Weights of a small transformer language model.
Architecture: LayerNorm before each block, learned positions, no biases in attention or MLP.
MLP neurons of a small language model. Each row is named by its layer, matrix (down: output weights) and neuron, and shows model dimensions 544-735. Each number is 128 + 32 x the weight over its row's rms, rounded and kept within 0 to 255. Numbers have three digits each.
A block is one neuron, or neurons of one layer that tend to fire together. Before each block is what it responds to, as a language model described it from the Wikipedia text at the highest values.

Description: Articles, ordinals, superlatives and possessives opening a noun phrase that assigns a role, rank or title, e.g. became a, considered the, the tenth most, the club's.
L5.down284:104118153103169144114093145120131171130088140166099120151095129092211155141169143078157157134182141072141085082114217100167110120080139138159154136155139153113120124065087096140095134160136206133169135128178128072070170140100110138066127142104163081140150106065114180119121134082125107130068115130080104112212113113126107127087102106153162156100157147144088103091146187154170095078150166096152148119131115114087163120141140096177103108096097149148146133074115097126130134108177151109136144099155060132112045065147091149108110102113090137159100164112114084072159167209118138148
L5.down1372:181134190158168103169174077131157138114055111108102135126133087123098152138100102126171122131196138144191142137140102120142131103056162108114144111136090180119127087087082165119181155108150129099170116112098122064106139144089116119127124176034148087134160116149134137176162105089060155161147146110057081085180036101118109175143144173104132086089145150124111090058171119129196122114128105150108111123221138171107097146149147185089097087104092158117117100091095107162111082133146123137150146083094139137166128114104131156062120109117148166138163114133183117078119223115135215146
L5.down1839:157104140132133133125082172077140137124103136071106169081187104169145116127133124121174144142126116106134171106127134068161142119070124161111154158147133118136151106146105059140206140182171140116164123132130146095101126092146127178108146160098106097158096092157100078183042150065110137086100118147140158125131109123053115109161130135122142078134061169111120112074140049181152150127111134115162136085201223142075142083147151125137095056129119181123161166115086201112103113134115066111115169145109124093165118105126118119148117182129159092126112137050117142143129106159063074146
L5.down1967:127199101126158109110055045126153089110038137107090118177122132148215180130165141131111130123116137136070120099117160124118091097115121137172142124161181142143092143130112116170117089099174120189162098094124170078158123142150133144115098105105175154193099119130114139112125111164088110152114100137149090099120115137090122121136129090127168066098125151162112088120133092200156147064117167104101141118141099117139144149122115098113082144147145155155140194078098124115184150148152075145110133077134141116163078072141152097117154154156135102174192151114133107125136141154129130131

Description: Word pieces inside Wikipedia section headings after == or ===, such as Other uses, Early life and career, Geography, Breeding.
L6.down305:132104158156088151129084128158142135118128103143105121126083162166098138139114104136101062150142133090146169168178145114117147110165108117124059066137133164191135136131148128132110183097134148107123165112150118133122176176126119101154140107047176079174132072110127105104114110123172115042129106115158046134093096130082100167187112169171105079148090128155151091093114084127185102099173120144122135129149138168113171157117110063130152142154133147072089119120168147064090139112102125094133097128157102124117163126092105097147063116129142140148123088127177113106061134119086156123
L6.down768:109047154138108150044086184160132070151092182130125158112118087130123124131153161132133139132120083141096146128133128116131119163149151128070141125070121117165140142126174112085143093102108102110112183081171111124110156098122081097129119138138097118082112146150104106150128066110211111131112102161143103092101148157134146141094142168156156161119137170140168175108162121139159187136140125047170098119129132124130148118072126185145150122103155108205127133120116157127157117100171114078113115134098124141186120181158121130135174157056198085119137182110111090047091089133098119131
L6.down833:154114082148063129133140087150139138095176113147145195120115124104167106137156115126171160096091071106120118137119136130094132121081126152159176122102191110145134131206155099155130092139128108090137132130093168085154140172107167091103166098167180091150084137129195126110109145100165121140130150099090150117159143105125105109160082146158116151176092072087162096144124213122087080116087105117171164137100134189107183109130137160064196109098109089106139141152155134136160128114130125136091151157177138118179126145092097113154145123133144039118053116164108117134127151096143134092
L6.down1156:107124163133092183155119096140129151132119077128125133118085137093123180033107137113118139144179076159199114079112131142134105100115148147135093097071124179118081187147158088173157115154151105048082141100180131091155144147089157105120117100145137082074138135096127154212144147132148219135087090085119170085134076073163131109118107175105064151136081088126104137085062137151131186107135117153105096140097146094132110140137085101167192145108129120067124059075117148142216123128072173162117113189132150147180150152134114159140105128169153120167100177108141096117102110132148078144
L6.down1365:113081101128130089173166106152121119143101175115121117128112168158112139160130108108142133154173122150151129152161132170132161106144143151105095145070182120131122110119075049151169137053174177122130112154146145093161125151137052174110139101067086144109089153222170135128116085188110169160130110110117099105130067120122068165098130143123182150133155111140148121123131107075134148114141093059161139118134104097103138164102132104044112117137166108115144127161126112182170080138122095115134158146140116158075178140133131189123159125133130099137083078163170143148145184184146128102
L6.down1645:091143147157125119109137188163083134148120134096081102114137126084087161116107132131168115151081180068114096147086191208132128127117155142126167134157177115176172136146131053133082184118177171169106116136132123112109139080185137143087080093099129127123157150150113025134129120141099082121117130139114137144117093114117124145137143140129140156211132224135107145119134164163124141136119100126134177111141124162172128082171146174157178165166128094116119169170150119121100092108081154118101079094103066161096150128167106132069161132079124143146111133115148105098090158110123079111
L6.down2062:169052082116113113159105156124126129167147098136170189209155180134082123171153115107102101117091109115087141134109152096114168074072127163122132122124146163078133108131168113068133162169102104154114129127115095091126084028128168079108090155070122019179107166129099140155072148130119024163117154145121128133168140147124149115198107142105135104112108140153058045130121164097076126179112128129124165152095105159171145119122066124140181106159105153109176131131130139087066099103137101080121111186164039149125068070139139120151137132140110192089159100154142091126084095085103090070
L6.down2202:078135136135157202128123188085132122118112087127097187072099149123144097109125078063194150097140096155129100113141168107166144151153147163183133166145118168100164211166147110155156167034202137198093132138109119101043152113101146131172170127064137133104145073098157124108157133121163156127100101125119210127158065151142084154154122130142098126144088118128162156107110112135109131166125143129142194143183192183094137139046167091127158144172114116110126115111144115120113133120107074098158133149107089106100108133142108084093137148128061124121067117107134114091086133138061117131
L6.down2249:116162131112124128144085120085142129135156152101075131149128111107102169135147136070114109095115078096176151144052155128140118141104132140164184167150107113106122137189108065168050191135186180143092107185175174171100068152149156105117136097070104133153150178096103103152128107189086086142125159181149161123174111083172103152116059095173117106138088121128146142195105102142146075122086091157114132134187091165139050170108110134083142137112111166143102170152111107133117131157146106111072122112087126132163106149144129063093154141218121106111155101135127086167098077190178127111
L6.down2256:121148128081130154148088101087131126183160132142138127134115164183115127156089160104155191112140090114150157130149092171185108172104154128143115166147133187200136146086123121134090140096101120135140093187133112091114192118156069113155119071147151103104145157095125162098180149095036110128169143154089176154159113136124111142088171120114129115130100099156125202161134160075103012105171112112108140148103127136139101198159144119109164200102138113139042107160168105101104194149123158102137076153121142140152172125161134107144079113084117129128159106124096104158148121118102155143
L6.down2342:122130175136162088160088103141155135118137122093192164137154170138111141146127097097160109071153157149147112110113140149159095089148120093141136168143040156185142100135157140106120127106163168092158169158131105078179087107152118116092138141151146149106091128095081145120038146126116138094099176155131169212093159153126092102173170149129164134135130166169155151142047164090147133146087148110180129141157125146071132108126099136125140115100151087147141127116098141094148122197142158096137113161104202128162139121119114125133145142127170134185142123077130131091149099103123147142
L6.down2350:132123128144114157143158124082135085100113085165088163151125144120105107116116078104117101134078165125144114143132156104118147077142155175134151115144142125132061182198153122120171172161143197092125131115105124103103175157127154106150112108016118115137167078091148133079130147122190149135149137147109202126149077091141099145119165143103130117167158103198114115150166124123120225100198149134141166146140131142125163136099135123157165172183131115102101130097175096150101102165113117141162182136153116106071098154113112110125089138112110113160128105109136142092122145122077139141
L6.down2375:077122142101171081157113130171115120111110128131181116113096161135104186124045095114205120137137129091129118125148165118170108082164107154159144163090114125150082101113138102182156172135194152104136117109059124085119094085055117082135113167197075115141140161133155138170164160073174145153106114135070162179146088106139093128196124107124081159117165127161176205136113087068158165169119108106184098077170159102149104092139110121120103105121118133137094150130128137145188169148117112142101146084159196174142127115135131121114136120139125111139137134117185096100123159131123143124
L6.down2493:119219149116177133128123089110103092121075141157075125114125102139175148060130115154147103107113157158126125174127123155121162166126132201148099092087168127104106152140121085234069110141108212090152115154115098139134117119155143123135135119137146175163094140095121059175119114073102171139161125166157129127137138115178164085116144142131100200083111058120152167113127190090092144099136127112106132126104092128140140186097118114114187128227126038134161152222127183082124179122052086077119179113141177106186146137114080132164086148086135091094130135065124110147160104095139098153
L6.down2559:080123156102135181069123093165134110093095086108152150096119150100187174114158069099131126091203102137074127148119125185140078091147088144146061102107113075170144180132112159135159168108097139094162162159200115089170109087161132112155093143065108119114114085093158133146108173135125110148129149148144117130099069146136207113098126150130132186097094152095175105082081102105113096119108121171137084085124124154155082153154134145133177159120094180140109103162113151131152060135153138100073153116150143164150138072103144151095127164193098092147093137153185135140134148183101128123
L6.down2599:109103086125133104152147054096086136153080113108139121084070136147071126175121131118136083118144108086106132067204117155153069066109110177166147133119064120153143163120149086105145140108118098177109088126139116061134109114160104154145097134118122137111128111119083129102143106100104141124135137167181130136158079167181044188090125096101087097131135146091124152119144110097108145130094116113068142074113149107140163164126107160147177159153061124156177179172140130148107116114075147104184106103122139110187069097188129110154148086101099130110093121133110135138133078114108062116

Description: Word-final pieces inside Wikipedia == section headings ==, usually completing the heading just before the closing equals signs, e.g. performance, Overview, Awards and nominations.
L5.down1312:148176135100166156139079111177139156065108149125126124156127163131084136096131175105116078092092103103104125136173177099125088100145139157177122118171162154196058162089157120146151161141150072145134185092134128102092090153148173104081087137098123151127187109134147106093170138098176126075125142136086088141121076148114107109127115087123115129132086139107091114108102104143127157173140105142152135097149129190130153107069144232126180159091151129115132118076166101103125152124137098169127145115130135098133137096151100139117106103087108155147125115116107152095113098071126164122
L5.down1327:185123087073127153148099100114101093099200135132181144098077141153072107102161144112128084145111157033141090146194131047077167074174109152146147083130119096127068108156114119113144111156088166135127146132147185084103075129167130085133085156000138073141111079117125078145164182138192134136092059125145090103125105168147107108126094117082129131097104137146102193087099152086182119092193118136113163159078119138119066084114171156139164078158112137156120131118186130122123133123171165155152157145115132092095114105136130133112176138125091105130135148094082132146140170056099085107
L5.down1716:142142119126144142107133139116111145168181120147104155144149160128077190070098110147101151144114115130140131174084140128188156120088105146189048139102089134121181150127111111118104170098199140064144128095187206147134095126082153100138138115129100120172118094149153080103153183063102116105098092145064133135108120066135095134112078081099126121137128140162137144067102127108168132136143106099171124133146099124127099150182142131061123146128123136113117192125136142121192110086139121127086101115083101135179153118082071122146074124138083125126107081170125090191127076162152075107
L5.down2486:150127142054067048171157114125110125098091093112097145178087175118118129120113119124208117194120075136137134123142150148130148137161072103148136153114081130107120175159129078104104207102119133105130062101148194134123106154097104147149143165162105088111115104191096091131132130160143197182067148127103182118090069131136084150130137171105103174104093070145139158164046129161123080096089138076126166107145157104155136107124104088101117149084152073192089163092164153088091132132122119137153128091113172157108105089176129123174166145133093121115140099133164097146123143108154167159

Description: Leading digits of years (1 of 1873, 2 of 2015) and words just before a date, such as dates to the, since the, from, built in the late.
L6.down320:141137145101115154142101130110175134123124195164097165094121152092097114176079154159153168072160092174121128115130133213158113174125144162096139109162114112115127195091092137223145129081106144174083087141157140203116060124130115144144140149184151130113129145043090122119126096152127130077126109091151124157131166193109136103128130139106159168088147089136143115167131186094167161172121088131147149073138146092086120170124115147127137083167129072123125161092127084139168055125132157178073113152098093150094136131134117110070152093108155177102165094097121137151136158147178084138
L6.down373:095105120081126132165134127148153170065159134096081161153126121105167143130118118165115075096153116124129176122149113173118122117114160115129159101113104186119153140073114149087168078135145203100103148071138124083129081119120099144167091177205131071083076093084091134070101142161150133157159147126110172165107120111087137164181162152176046110087109126166130133151073099098190153131133172142141203090187163114155089107109104120075144097122101112167165149073171122130141164173111145115123112151118105130123101115169108102130046089147157180088130155177150098063119154081090176137
L6.down540:116076097090133158156123167147173138126123049126169128102103127105089105140138140170154130107149133127193118110167140196136118104142163104201129137126199145183149120100076107159111133101133119130117108165115149157118120165122109096141134119131138092157114047089132082136133154160097130136010142114144141084150150110134167129122166087089145114124110079099062078148093160164111185169173113128124183138141164133100136127165125154126085165141191127116130081130167163125134131176148133109100111108098127133130127144143140128152161103119123118201136140158145176080150116115123079127
L6.down1336:140076159174154147103183149129085103154096122118123072133187124073099141130118153149116158101198101166138121142119138126143166098156147094234130111130124172132096118074107129170177153140202126111090107140143135130151161110081128129087143155130143120143103088129063115129153145081143079092140143094115126104137096148176140108159136094124132141116105091159091113132137085150139121107138188180126134117138074129163101110147072109102125139147126149132147142101127088186175117155093176156104093139099162153113062121174117148113117173124108156126106160146166181093148091112105136151
L6.down1431:098094068098152146143122088152168124144095105130158096185117127108137174065167091116157096163144148109118111112132106099195079094145129128156117053143122139084115097076140112107206100138188132187095058144113168142182119143113132124155134135148159071163183087071166083118115163132130156096224113158100106092168117106137188115166146117160087176145084129146066112173098096115151132165150143109087124087182066118096120119158112066052127173139130146110135111078135095136117162064151166066146106153119162158173135094123127160118119158090109109136120111104056124162123207128131049159
L6.down1441:158105144108112098081133139197112110158145165111146117122147104130202161115082123165120174184144101095158071092116107161152103149095127177132142117121137118118081126136126131164072177106163134075140212094212147140134133076054134137132139096074101129101137092166161104116159125147147133128145143093149108088161114235090130147162113142133114082129107135077168087113157089084097091168122099164149136173108104117144133144116165134118138074131173150095110148114132095136153179129164134126165069148126128120110112132167163106167145126119201107124138153125102143149101152120128090131
L6.down1556:132065085170148203123152057119138117145155167118156174153141099088112203061143112138124096131151167111063105136087111123180110111077103136162156078137037097182173094155107149066119094110143170154035158097135168139206122096121063063120129140170142129101138067081144128118084155193141114049126146155104140130123150131099180073128167146129103113102112092148135119177084130114115156170095079142108149085208090130113136152071131104033139158148090109153117138072105137137142187160136152134145094168122150140155151120126105126157096078079146171110116176150104112123137202067133174116
L6.down1641:065119139102125141119174188173109172140141131112095160158130192099137147110173130160147164148115136101099048132113150127107199097091104114110085124101126146142078150112092135130162113111086111066092136158155105140141119158118175113151181114123150129114134119162131075100114179092100113175109121111159129128100095154176142157125131146197094137091094124075108080116150164116129102129173175102176168177096109103121144172114066103094104134105130097083092122099129101166094126163117133104121100101091114114131056142136112123132152132056124144087198093135159091105103161151125160155
L6.down1701:111107084172122166140136124126147151080097109118125120146142103155115160108078083104124152140132080101100049169101132185102108096180129123113113082140080152142148131075123103143098130164150150110192167123094082170128088104132016093152155141160065124150078082092098112077064141166152160135107170146110096204115139130071122159146130210179094155109132129202140114099094159113195163098157145145152123166156089134085085091135137097113078111132103127148130195142083135140113124111120159133093152149106148141116127078103136119124084156199124191151051185141101131157150150173099188146
L6.down1972:125120092159104151096090078155119140107104125124121152175176125145152214103110127115093095114103132173098059074149124140172137117187140067089125155160135191147146162017129097119093188126127110083166144109097160098220141085092142103070152080141086177129130159168150103123100111139104127151110129181188119150124112130142174122150120155154110121154132138113184120106161118114107103150087103113126131140165202109141158153135141177139108100155149141163182081099138122102160139162150104034154143094140123146121099176112157149128111154177108116113142117077109197112117082093095202146
L6.down1986:192088169095162113121098055159114117086075158163151178144126136117148119089134154103181120146139155122113156136137141130205104131133112120094151173156111120139113133073137165186121147159239147100111137148123169105211161171058207164149154142198138113084161109080145090116094121122068124129156143126122119159132092079056091169159144147107122134142149134129095091170152180103143106171132144135149219101167139169142127165157149138108122088098142143204142135109112134146169150148155153065120090145116126200101068121197100134103156116162140156156127079181185196166125170124152068120
L6.down2024:126082091168060133137171108131096153106086160114152172167204169089133162151130180100153221104129126146130138114131180100143087119127125134116077176106146192148138105098089122190070147117161202227102168127166152061089058145076131116137165126137125088101140134110175096108141179133138122093137154148177091165134075138148150173148198120154088111145110121124147136112096117115126223122110095130110153160164109109077147112117119182127130092101153143119144136119195149172181084151179168110130103173166111189082143121203098127139163156163159076109126138135130148143104142166101048114
L6.down2094:095124157110167178144122098101152110105096096151164092198121102124147093084123149107133114056190153158122091190111170055138137080180157040103152115132144100149125190106091098098174093197226128102175155136107135083173113085051148111147109120125145143181153165174140161097152090163121106094184136157108130168138110105177113127152117062126143103092107121162115140136104131161111160115134115138141121133115106150088118111111101141128134136153198151147131121195164065049110165164106123121168128117139148151147144122144126111102114160145118127149142071115148101114115139102129039112
L6.down2124:185102103125156143123078149139130103073085113147055140117101125173127123189123144179166097141095150091094119099147150183153141121113153116127169085136081060129097196094109144060192130137141134121163147114189122148100158150128106102071110139110059174174143102115146107087114089060168156141122139099111199112209150116099113117127102142156115112169113140129088064172139140107081099129130154139129059107126169183104173170184156145023153117141139119191134108108149127144122152105101152125095118184111124105133116081091050133152117166155146123164109074129104103111124197145071132070
L6.down2388:105167121093152153092135138080150126117141152115152155102093190115145125126144176075187092141121131096098159160152132070153114101180166126142125165117112099133093131177134127121113082115163164115122052084111183113133121166160056097114131104135133077134137109114144126122145175120142148125172142092127065151149087150151123081191128149159158147071153109161117115191134106104027150096126118161098121088152101152115132107122137143123173124127095082103120145092127114181104093149119105105085114138120215133098080168106104136152189103138131112185178107124142108111079172117096114100
L6.down2477:144052113079159132152143155133137168120148103127106183129062145146140126127133151127191118137116142121123155142094147180148128139104070145114143125155057146111196161145095149190126139114166103116124166160047126116144077148153089156123119084176150086149103141156138118113134069104125142193152124162035169114121128197127090132104094183169159164100101107128096133176204185174148130106108179106118036112118147146091137147081132113083102058180162119077127117134153154169175100159163140157130126142125077138075064129100108129135117113146171169114070173164119144178133133186129162130

Description: Fires on copular and linking words that introduce a predicate describing the subject, especially the article after become, made it, considered, as in become a, was, to be.
L6.down41:135105152102142182108100101152145096141139159164092077088060153095127153095119100085149185104109098146056133096144071138180070093100098084177109138103136169128117148152133100097183121132106132145120134127147078134118113151126129135128105164122097153129077105111165149172155143153134143129103201079178138141155054129105170191143113124110152172101116160111148111099093165144143142099060144125122148106165201081111110150092191107109169085140085099049096067068116163194200115092137126140124129141135134138172130094173122138153140104161111111120162132065111110125154163180156073185
L6.down700:168083109112069130059151092161115110123126165112163161106124128080156131126136132135102091121158109117104091102094113101103131103124124074143153169102106148149157121150151094112131126146142155121172127103165107185129122143108132170181136135114179083168154161135171064073158156101160181107149111123096090124178122115164108100120178179121156202147116097101111110112061153090119088114131126114126108118136159163161139127091124154099117125085110132143115094107143114119127148196114122120149188160140096168079142151148150143112147108107136091129195097063125130114142100105075091058
L6.down959:150135126088130111106174108126145119165063153156072108107130123107174105131132131133169083158120179169100153096146160064159136156201195088192106108100076175168108142109118145078127142151115170152136151163107135113195162126185142114132113092091098187163073209145114076120132109174114109146089149065162152141166167117125061130066050147087087111143120153151140136114111149114092129114102154141166089153087132130081157106069156137133103086106149127161147129137124126058140176098169057124052134125111152048113046138067108128154102072123143116124165183084136093110174074161071167091
L6.down1125:075056152114179143086145137169157152151133159136113134079135124097147165086137132117119140100110145162095146182080170082204161148138154124109093133111090166166114143114134139130140118153160056134087138100167118111080170160116103100103154165031148107109074118124123124161117134141125116108067166124092118111125063107144081127067133130177205150065154102160108179153179118114131141153126100093202104108151167134122097119068136179128140130106120100105100114160079133186119208087134164073113110133127077113134119077099070154120186115103146068149115110112101076122119216145102113075
L6.down1186:125094158100055107151175177130069148129127068077142154095046120166130104143181182162133147143122156152148131109174078156210149149078147162103107047139102104133145090111068145146052111125071153126106074139131118122140120054188098061051162072075167118141116148110124134109120188081200115124187078115205105122159088125114121128140146103153094125088120093115121087170156104132089137193044135140131092168122154084191129176081125097130171107114118077142121141098113100108098165124122116080107150116153100105124123190163127111104104168181128139176096136127114109100087091118130078115
L6.down1351:155098139071116146141096078130172139111146095157147127106120190167054133124105056147143096128125152066144131161158114078133135131161113150140092136153177068179185146148137133153097126117125125157156146064096226095127143136122143178155132149124105136130107130072155166104149112058168116104075148182118110045095135152092115142085121093141218157127109140141135168175095155055144149165102135150088161167089106162179160190177183151098221170103214099140126141140154161163171140188086127197127129140078084156128125177119154086128211136154112077182155131063093156189117155103126131140
L6.down1454:105192103155154167159043111137141182132150095096149113139067159076107176104169144126120160114162092140145120118092165107128083126200148140128072049095115140157120181134154111132162104087087114074081141121138101110107082131089088103207083123152086117123102110091106141127123092130070136068143116168145103150175107127123172157156138135065129127066165095109123059130119076038132151126085118131125124151177182122125178079113136104113122136139158094087115165133162167101162140122107140146170162093125120130144159136042113099132146102103122116114106107123162175099076099152105115117
L6.down1470:132190051128109144058104143213121104115178123090107121162112193072146090100150114137168127156188115118060156183076130104166157055184147140186134149090100135123129120132138141100155112102126113131144194144131137154147118117136189130119083142135091115107145155082168100127128134169123131091113088121106064112061159141113109141131124167116129142056170139135145153109099150115133117153091125124188151151135114069080128113119160103101176093113151111132113140142090124125112142110177170107187132126160124113078135130165047124195181125099128132186097111094167083150116162082076060136
L6.down1578:150117193127140185054084122164119141124134090148173134132134123099121144139126122072186121094114118078136093139088117139173117159101106171112106181134121158123152142126109163115151137084143131139157159080136147139156156146102106123128092178160080125135161153136138075104087123098086088151094108073143102082070135072145107162108147076130096185082146106133144141211088139093171127133149160181123190104116125171169139078090150156147172119051150098108183127159058144120142157154136125077135126065107115159128140142101164094137151158101165131155128133093176120118102124157087075119
L6.down1605:076138137153129129088141103053103139162072121114139146077083101093147104105064133127121137105109067159177142150119152141160115079076160158133119110148063129126174129129106125117087136141119119153043095146151153176080172102166146143133070108028163208138129109130174119140166089133150198093113134132158100140173082141111141094151109071129162135080103147099141133123109147095132132168161113125134159151126191117114166137156107101140093140091134139130151114116122057133129044100168128121092142089137136127126141128134108087134123146144097131131115077131146098123128138126133060104
L6.down1688:113169133144070073074126148140089136129138140165139101057129119143163147078110120134155188155099135117130152089116120162092141157186158082062141087094180105120085145121116115161185174137078112132161073122150112086127097163146147108070138152097125068132144123082144163075107145155126116118143134090169147150136040161081136126182086117132110124132180119144090036121094095137125108116157189066166130144127094120144124121152143123144129160136129102102138158122202098096150104160115074121093137187161127144183102129102164136107125160150129179144169133086177158146196154127130099057
L6.down1754:174126191133121101085138125122075099099089169136151176148100137185147175137098056134047098087103083133124202147031120112162092159125141148165138070173126126129167098159089156185125136105184108148101128163133138159115169135101123073109143159052137115168151116157167094132110162180139089158108147184116152146125151130194075120202077111177198084114159114124124141129152174118145085114112074091198133162129157140104135146097144119106130065141134104064102138059124097133074142109171131118112151099127165106162141118126164118104136108143147184170109063152247128145108121147163180158
L6.down1802:108107155113125082136150116176133119097106143137178183114171109093155101138082101150085106113128190159092167087139138127154141098080123123114064094112117136124112067150119121142153149119104082169112134145120123107079176124134103141111153161111135105156095086151121114169075158083203128087137151080119146117124116098116128168059154151151124133143132154143126110124106118169155173145168103162150151109136170247111116163065075127144165122128122202100155110171120113182155075155114102128074177156118125108131129133198102151105086131120104139137104136204125116146106201111092118137
L6.down1970:115120142124133138097123089175144127128116148143128129123159107145102105170141061145109105121133170055124158108130179115182104116170137151149125089104143142113182100072121109129126150155080168169147132125127122116194154135136129183129150154102185147097116156101145133140137090163162173173140099163126068161105107106138175160111147125099144159107118145126170148103170228175135090140137161087185136110121163138140095132141147081206170172119097150102146137130151128131178109100125078155148072119071072123088096094119133110085158129160156172126170119113095118094114085114107094137
L6.down2294:140072125137099106103108064107134170111149138106200152116148098146099130126166144197136116124142122121104095095075114187083118123144144093100134082174154084144125110175065140093123111116145132114144080183016124102148116153159106219104086075096073099122144124130089109136157120181111103102124110141159079205096109157139101151154162113140117124124072156142123166121102155129131162154168133125170178120128144115123155123111144081098152135165148103147104171123171162158137057099204122126098127064162132077140132199112131141068181169112094148081121130084149161112149081156160135133
L6.down2569:083161171127166103126168131128087137107125194086098086084113101192209126186179146157107110160097117141069088177120122140187094135156083089122101123126090111101105160163137106185090174175138111102074043138141169100134193115109133159144143209126182123093078125134187086133165132140142095137117102176143078144166133111156143089155101106123095108108224138106103133146111135110106060116146099083167177140146131088102105084135157148120131136082114106097142145090092097176138167096139130103100130075099126168166155174126063211135182116039063185167150082144132073078130182067161039088

Description: Auxiliaries, copulas and adverbs between a subject and its main verb, often before passives in narrative prose: was, has been, never, later.
L3.down351:098132121047161134123112083108147102147081140094188178135111124071142147135100127121117104081120104114127100129144116086166158157144148133123065102102109121178160198118159156106149147128219173129213130105142080103124208124145159108131101151114131112131082150042125125170147143157128171096106156124104148093049123099100141157093073154188089123161182135152156094094119118099184140154168143144095127123066099111064122113099110130057084154135163072146141044102082122100168148101070074091045158102126074082120165125151107140187181126058168123144107174078150075115124112125117085113

Description: Tokens that introduce an upcoming date or period after since, before, until, or when, e.g. the 1990s, its first release, first digit of years.
L3.down824:080094108087144105165137101104115150182104168155155106227116074142102193139136145186087138073148104154094081110140085142204140145134214070128103101113134125167117145134112156157154111150194133129190146152092146154202143125128120152198122108094152113146163122112174143184089098130133154148152168133116075132077141124125140146104053090144099222148131147110109114115135164101123098122053121128108122124125122079134160147177107130086135127145126088103144102116149093058132139176111133117142167187132148100132125134137061112158180125074111165154102049141164119161123131100185059188

Description: Closing equals-sign markers and final word pieces of wiki section headings, e.g. ==Charts==, == Legacy ==, ===Albums===, plus nearby line breaks.
L3.down536:161124167121149147131203118141153132115116074150107123149141113106135163137176102145110088149118158135141105116149159108128127133136175130098127118188165191114099103123092047155131176093137168140110138125100149064099117129131139090115136144144134149178156187177145090124112092142185188172121090111158106102132146164160079097124125086156134071062074145148140170084147143132084137118122138131119130146168078087118158087085126086113143106057093193102087125118132135086164159136080069131134163127152131126132128142096154106102113098173142128070095121074122105192177126122117109138